Part of a small language model's weights.
Size: 16 layers, width 192, 3 heads of 64 (1 for keys and values), MLP 768 GELU, vocabulary 583.
Architecture: no biases in attention or MLP, untied embeddings.
Training: a variant of Muon for these matrices, 229M tokens, 13947 steps.
MLP neurons of a small language model. Each row is named by its layer, matrix (up: input weights; down: output weights) and neuron, and shows model dimensions 96-191. Each number is 128 + 24 x the weight over its row's rms, rounded and kept within 0 to 255. Numbers have three digits each.
Before each neuron's rows, "fires before" lists the tokens most often just after its 100 highest values on Wikipedia text that the model never trained on; "fires on" lists the tokens most often at its 100 highest values on Wikipedia text that the model never trained on.

fires before: "6", "0", "4", "2", "5", "9"
fires on: ".", "5", "8", "3"
L13.up148:149107111143055159123109141140139145152118162109118137067129117134128117121120144152129106142162155128192142149129155136126096151105150143170145126129167150135131099175154127114141099107153169166135144098151092144113089084107113101100132129136130170149160155105121149143170138117145141112
L13.down148:125140136141103156109105134131110152156122133117126151126124144150139108119109141134127095133138145144130133150103150134142107162146093103114111128084137142118141099160107117140155107083159124107109163118138101117103081123155088139091134136153147166140104098115133140175145170123125181125

fires before: "w", "is", "re", "im", "ran", "r"
fires on: " t", " th", " h", " T"
L9.up677:161086119119114108098031151106152100141151067179151167094124129131131145119143120132086119116134160136114124154138119157107101126120124168157120156129134157138156164155112123128143120113142149093133120113140098161142103091149138138125123111139137100088110102135136128114071121156144123146
L9.down677:105099139123092092115108096150103124141123133141134131144148113080114092136146127122104105144107096126112129141082150121063153133096107149086154129075106138142141158140107116115168144137123136126108153102081163113134135160128148084151124132146173161150097117152112129175132126148127126143

fires before: "0", "2", "8", "1", "7", "6"
fires on: ".", "8", ",", "9", "1", " ("
L13.up728:124122124175107145127123117116143124148101140111107163105126134121184102103125139147136123114127168102171174109100138163171134142117200114152121119104195158143165171130098120129153120112136169128118137138162116152125120087084091095083120152139110143108140127131128148165128153110095119127
L13.down728:124102146124119096157129122155111130103149126170097122116146147132119141137094113109112085153120080135145145139097097146128132144176118092111153081149153092174119111099167158109122143142155135143125099129133130106098122166147146123143116138149131119116123146131161152136134134191120098099

fires before: "ed", "y", " |", "s", " by", "r"
fires on: "ed", "ct", "en", "as", "art"
L9.up249:147134101114150137109074115123110163106141112144129118121148110131156129114170143130098135155090095164096131095146140133161126089143137133125103135145116142148130135087113120078120141111154136146115109147118123132146123100108129123144095097118141132112145101102114162124082107107083152100
L9.down249:121120127144151104098092140128115151151112129131100099081092128141130124093103135127083069131105156178111119146120117147130134121088091139145125131107129148131102165172114156129165093139131125127104108109176136157138095156166139196166141141119142128134128131141108116123142138115129107136

fires before: "le", "an", "ar", "et", "l"
fires on: " comp", "p", "op", "ou", " P", "ab"
L10.up92:133124128137136114148163102149097132140112130167133132148128129097144147153098105129147146122102169142145131168130119183124141115138133109170151143125190077140108172105115133145148125128116160125167132139100119161157123156096128127122125122106079113092119170090105086105157136117097083169
L10.down92:152139137128167102118162104121066151149133109092154077140113162159102190121138111138102106118118121174135181156104116136136113103134111130157158139132133153089096152191174139176111092149146110143155136120160092136161155054136116155152128156129113153137115104126124127161101082089151123132

fires before: "l", "ul", "ist"
fires on: "ub", "b", "op", "ak", "ol"
L5.up257:178139109160129155095132163157128151103137168144125128157097173105118103114111124155073150133129120091102137131144110186157127144133113116108134118139115098150096154137149114144122174144083110138136093103182155151144078155130148115083179127122132132151102149101135111125118124101149138127
L5.down257:153116086132116095119114094156150108137101130138106099158170146118146110123116102146122101149079163149146114128096117119093154104111159116156113130162157112144114138133135137124215167113118140095094152064134131151142110109141086112123151133150140133119095159147182146166145149104085131139

fires before: "is", "al", "il", "en", " of", "|---|---"
fires on: "r", "v", "ed", "ge", "ch", "\n"
L10.up22:117132175100121062136117145134126102107141147105093154133080148128137163162146128154122171160139134156121116115150126173112141160135089085161083147136124111100117121094139112134102141151158139110122113120123118129074071108140172133155130117134107110126097123114118155150136125141107122154
L10.down22:131130133131108163135139101115125106096156143093101132160110125128154147141134116125113147109141086141163158154191114140118100170115111158109163148154121099126120148102172157142138138112134113132130115111116094117157105127126130097152120169079079127156148086155123103094123118122091156130

fires before: "ed", "es", "s", "ing"
fires on: "ay", "id", "ear", "uc", "ur", " be"
L11.up758:111133107139124136150159137138101104125120183163145113095099167110135138093129137122140137126163164111135106111127111104187129154116163138138130121154127118126154137163123150133145057115106106113154133165091093160088131111152131108125152137092070099153116162135145107116089115134114164114
L11.down758:120173128163120127158128113148143149122119145117142117114148126096109107114170105124099099107097104129155130106097128112132094151161142090079088152133132103123136149187176149167105111161169147138144132131133138137064118146152072110150158121107144131085081126115138109124124111138117117112

fires before: "l", "p", "t", "s", "v", "ut"
fires on: "ub", " al", " U", "ro", "ol", "le"
L10.up485:175150120119173146143118145158073136097164125116127093119093127099168141134113125109153157172117093106127123113141155141103175117128129138105118098135123139138123144110138115153180093104112145149134130093150142125124102190144144133144117142134160120147121130110110122109116106135097175093
L10.down485:127109124133099149132119121083153142119142123124157099163100152162104128143132110166155148118148127113131131187135115125118146097144101092142145132128153113148124147103151121106132133125091133131132146097120127132163095119149113124104094152124168179133150142135132115108114105194139128153

fires before: "ut", "ver", "ther", "w", "c", "p"
fires on: " o"
L13.up41:124121142137081162122129110112137129104165161136126187130153093132132136132113108152147133125148144142137161122093114182160092141119157111090125104124098130140122124149146133134095155110115149150141121137147171157149120093136093090101135057130097105131080145134128131137167140116112088119
L13.down41:103181149180139124125119124142116131135114119146161133118091125165128157181153128088097128155140102106160141117152121136109154110115107107092117133111150097146110077110133117130131154146117126150143115134133143120100156113131113093131157130140103134103144092105165088111122166128115092158

fires before: "en", "c", "e", "y", "ing"
fires on: " be", "ak"
L10.up745:120082154114111138145153157084086130143132115126119064126114113108134142156113115165089119128101136155145116136147129111146103129116127101130097146084149135151135129147164157090127111098107127195135088141128094134129133125101127122140136125117146145110155164162142122074125137197127076104
L10.down745:099123092137135103126129148158102123148136135215180131134148095141138077083158145117096123135144129123070081126137120074092130134122118122108103107121121114101107192125158183179158087166137119118134132152133105117155138152146151115135124154101141121151161132123140098166137101128108156136

fires before: "l", "ad", "e", "t", "ab", "y"
fires on: "p", "ro", "k", "o", "or", "iz"
L9.up398:142157153093123124130159150126126161155129102132147149074139130106125124168135156142129108090163128137110140136131168165153127136132159146160150148127144102126148171117112085203146129135103184111179104136150125108118123143156129179100131091104121110139111124142158088118113125101121131145
L9.down398:119121100151114122102141092146102101162129135137114140194123098098061129130091154121174149154081113088124129105142118160112101120186108135099164162109152132171093136114153092129159116094140105120129107137112165154128154123154175141084138112122141105102112105120123163131135159173132136122

fires before: "l", "am", "o", "y", "t", " as"
fires on: "ol", "i", "o", "w", "ed"
L12.up636:135135106143118153122134120081134127102131123098132170152124175092172132161129090114183103154090130149090175158119131170139117126180171183125118099087140117118121166107121116137124082118167134130138117126117090140121115149128069142097145111137100121143106116147156109121130081109115150162
L12.down636:094124131172110137149089136104107106112153157107100158191122114116129126187145111106158126122122090143100139147106130112133147113136125116106207147099159105156141139110176142131083121106119108152127150094102173101136109111127119167114135131177131109132142098150116115143140093089161103119

fires before: "ed", "ing", "en", "s", "es"
fires on: "iv", "erv", " th", "t", "ed"
L10.up601:123114136176117150172106095117080128150155110157105128054128120139116169118104160123110131160113088094097115128126129133121143163109149111147152156127152054093116151153169086133104086147112111131131157134139119098114142119123124102128175139107127116136091131133126135101134129137142104075
L10.down601:140154153080168099148116166152119096137139127173135143128116084085130136110061118133129126115089141177145107095116131126150101116149169097126165151104131139107108177168119128148161089155123121138129111114100176148140129141164129109119140106119123143140103149080133126092127140107139088079

fires before: "0", "2", "1", "8", "6", "."
fires on: "7", "8", "P", "r", "."
L13.up679:126129153140104114117113136179125117139067131085128129122145142067109134105143143118141110127123138127137140131144117099132099103101124160139143118108141175173144147130135095088164126130175163151146152101087148140153090117114090098095112096128098145118150098139168143149079107113146143141
L13.down679:113107100127095143128171130155109122120146137142085117118123155130128144119087185157094116151141117148136144115130132123104126109091136161143151127097117157114085130135142127104108104194097131128083129141133162133085133163125090120115186153167132131144110162109096121200122125102112152155

fires before: "il", "t", "al", "ard", "k", " of"
fires on: "r", "oc", "w", " ar", "s", "ric"
L6.up431:149166145124144132153108103135101105131134095152108135169104123193109145124151108137106179182127110129130121137117142138083114179149156141168127104176121103144133122146131134109103142130120124106105122065127133127145120165137136150142134092104166112093096137113134107130098113134131120106
L6.down431:127126110145129189117099127118105133139153085121150093170110128163107094127116105154150152077129150141074064140179098123104115133125082133125142144138161137106112103109138102133159105154111081146123178156106112126142147105153132117138136151133116112116148110148093126167138139138165140119

fires before: "|---|---", "|", "ers", "==", "|---"
fires on: "|---|---", "iv", "\n", "ory", "n", "ia"
L13.up223:088124133151129100107082095142118109122178126159140130135154103134156096123102141112135085157125123129140150113131164151110123155110154179157132123118123079117161161092135093116111156104161129132140135142158114094116135142130159157063129145165110139108106117155094148139107152116090123117
L13.down223:130140134122166145155166097106089142121146138172165106129153124131143090109136095135132148107136124184152112117125113122119126137115148127152140124116138142072104112172121142122068143178104110138136124089124108133097101085144154102121144133115144153154096125199134147090130179144144125156

fires before: " of", " |", "as"
fires on: " ", "e", "end", " are", " 1", "s"
L13.up197:143141118140136125076096123121113128151131119130104113105148151120115149106057137099137132132145138123138115080101072148138145135154114139151133159088088116175115145117149123138117135138137160094155132149147128133136114128117137105119120117120178105115124114106127137095169094092134145108
L13.down197:152113141122136146119085108128137119110098129112113133094126132110130158101157140135131153118119161110125116097107092146132153118138113108124095124118108180127108146112116161138100153129089133133113116087136153126072169111139170079113107135117152138157148137148171155197132096115129152104

fires before: "h", "e", "ing", "es", "ed", "ment"
fires on: "ak", "at", "ok", "n", "op"
L5.up710:173134096127077162121144169129098099095117091126127145159074096116109149122152139157150150136142134121122115166169202148164147127153167119114096119146136156155150133133139115126103109129160137152139072107140104119110112099166129084090164136127147101117135138161082118130122174136124115125
L5.down710:130139140107124115143114098152127150149091151114177108100163119116113097137120115130141151143115135118111081119134038113110161105109098133119149154170093152078128186109141116140117101125105114130122160200116113120112128128137144125109153140148155147123160115123161136125101103111123097171

fires before: "ut", "ver", "ther", "p", "l", "w"
fires on: " o", " E"
L13.up65:125108184117109161097132129158102130090092146142111129127142119112138153143097107146134107128146137112142161084083101115137117137135102097119153110155122104161162123144096153114113122115143144146119135156175207181126103145130137116131081144117101173095144137114105093143159118125086082145
L13.down65:107137098118140145127137080144118198106135129141127089120157071107075138142115146128129068137141108143143118151105138137141114142104114116112099132165119147144113137118083138154106143107109111147141144130166087146118104091119127126156050110124131126130133130129068175116139108127095157118

fires before: " |", "en", "ess", " L", "in", " C"
fires on: "r", " |", " W", "art"
L11.up280:127126115159107096108133172116118153128139073146140122200138145089130102156109108143165125134138144134145167083126096137172124106180127099124136128093046110133112106109120140142076172129124101140126123135154140144154092179149142113164132109145112126108112120133119134165112098123146171125
L11.down280:122139134119148157120114125126080114128152126146145177168124179133113102124131112138106124128123145088110151125111133120139111165085086133090105142100115159166153143114086094125136125130143134126116098159120160160105101154130098076144166125066130123127149142159121116105077133134156201138

fires before: "|", "|---|---", "|---"
fires on: "|---|---", "|---", " at", "ol"
L5.up468:147111115168162113148137103181159069162145162123137153147143119183111117127125151115075122141122154143117126123110135167143147188139180140139161090148097104137141141140203104124148162123105137112127153144130108116099135155114110148132152115160127137097137172189149116115154095138103155137
L5.down468:126170138129129076098129100104140093175135121136134126126121154125166101141166166123153067144127109106101146183106113139085145141134123100112135138117165125170147123128112158113124103114177101170077161106130075130119114139099125153163123161131136078111142125133172169117108154077148139140

fires before: "le", "v", "ar", "p", "qu"
fires on: " e"
L5.up665:145142101151128124135145139135133105141131114155168135142125118110135121133093145135142094112142083138116161128065112149126177082086143127174128125111127108115084146090145087106156082123141136132098113134132104144144078131121142112099111138131131096109170193185100153134142121167109125155
L5.down665:135135081153099102111134158191126135106129135146139123173141125097142125128157133149133132117159129130084185145125108142127190137097120118139166101130091106115095149129124112115120102150178114146109136158068126140103117165121145109149079113136146128111151091114145107131181132168126095098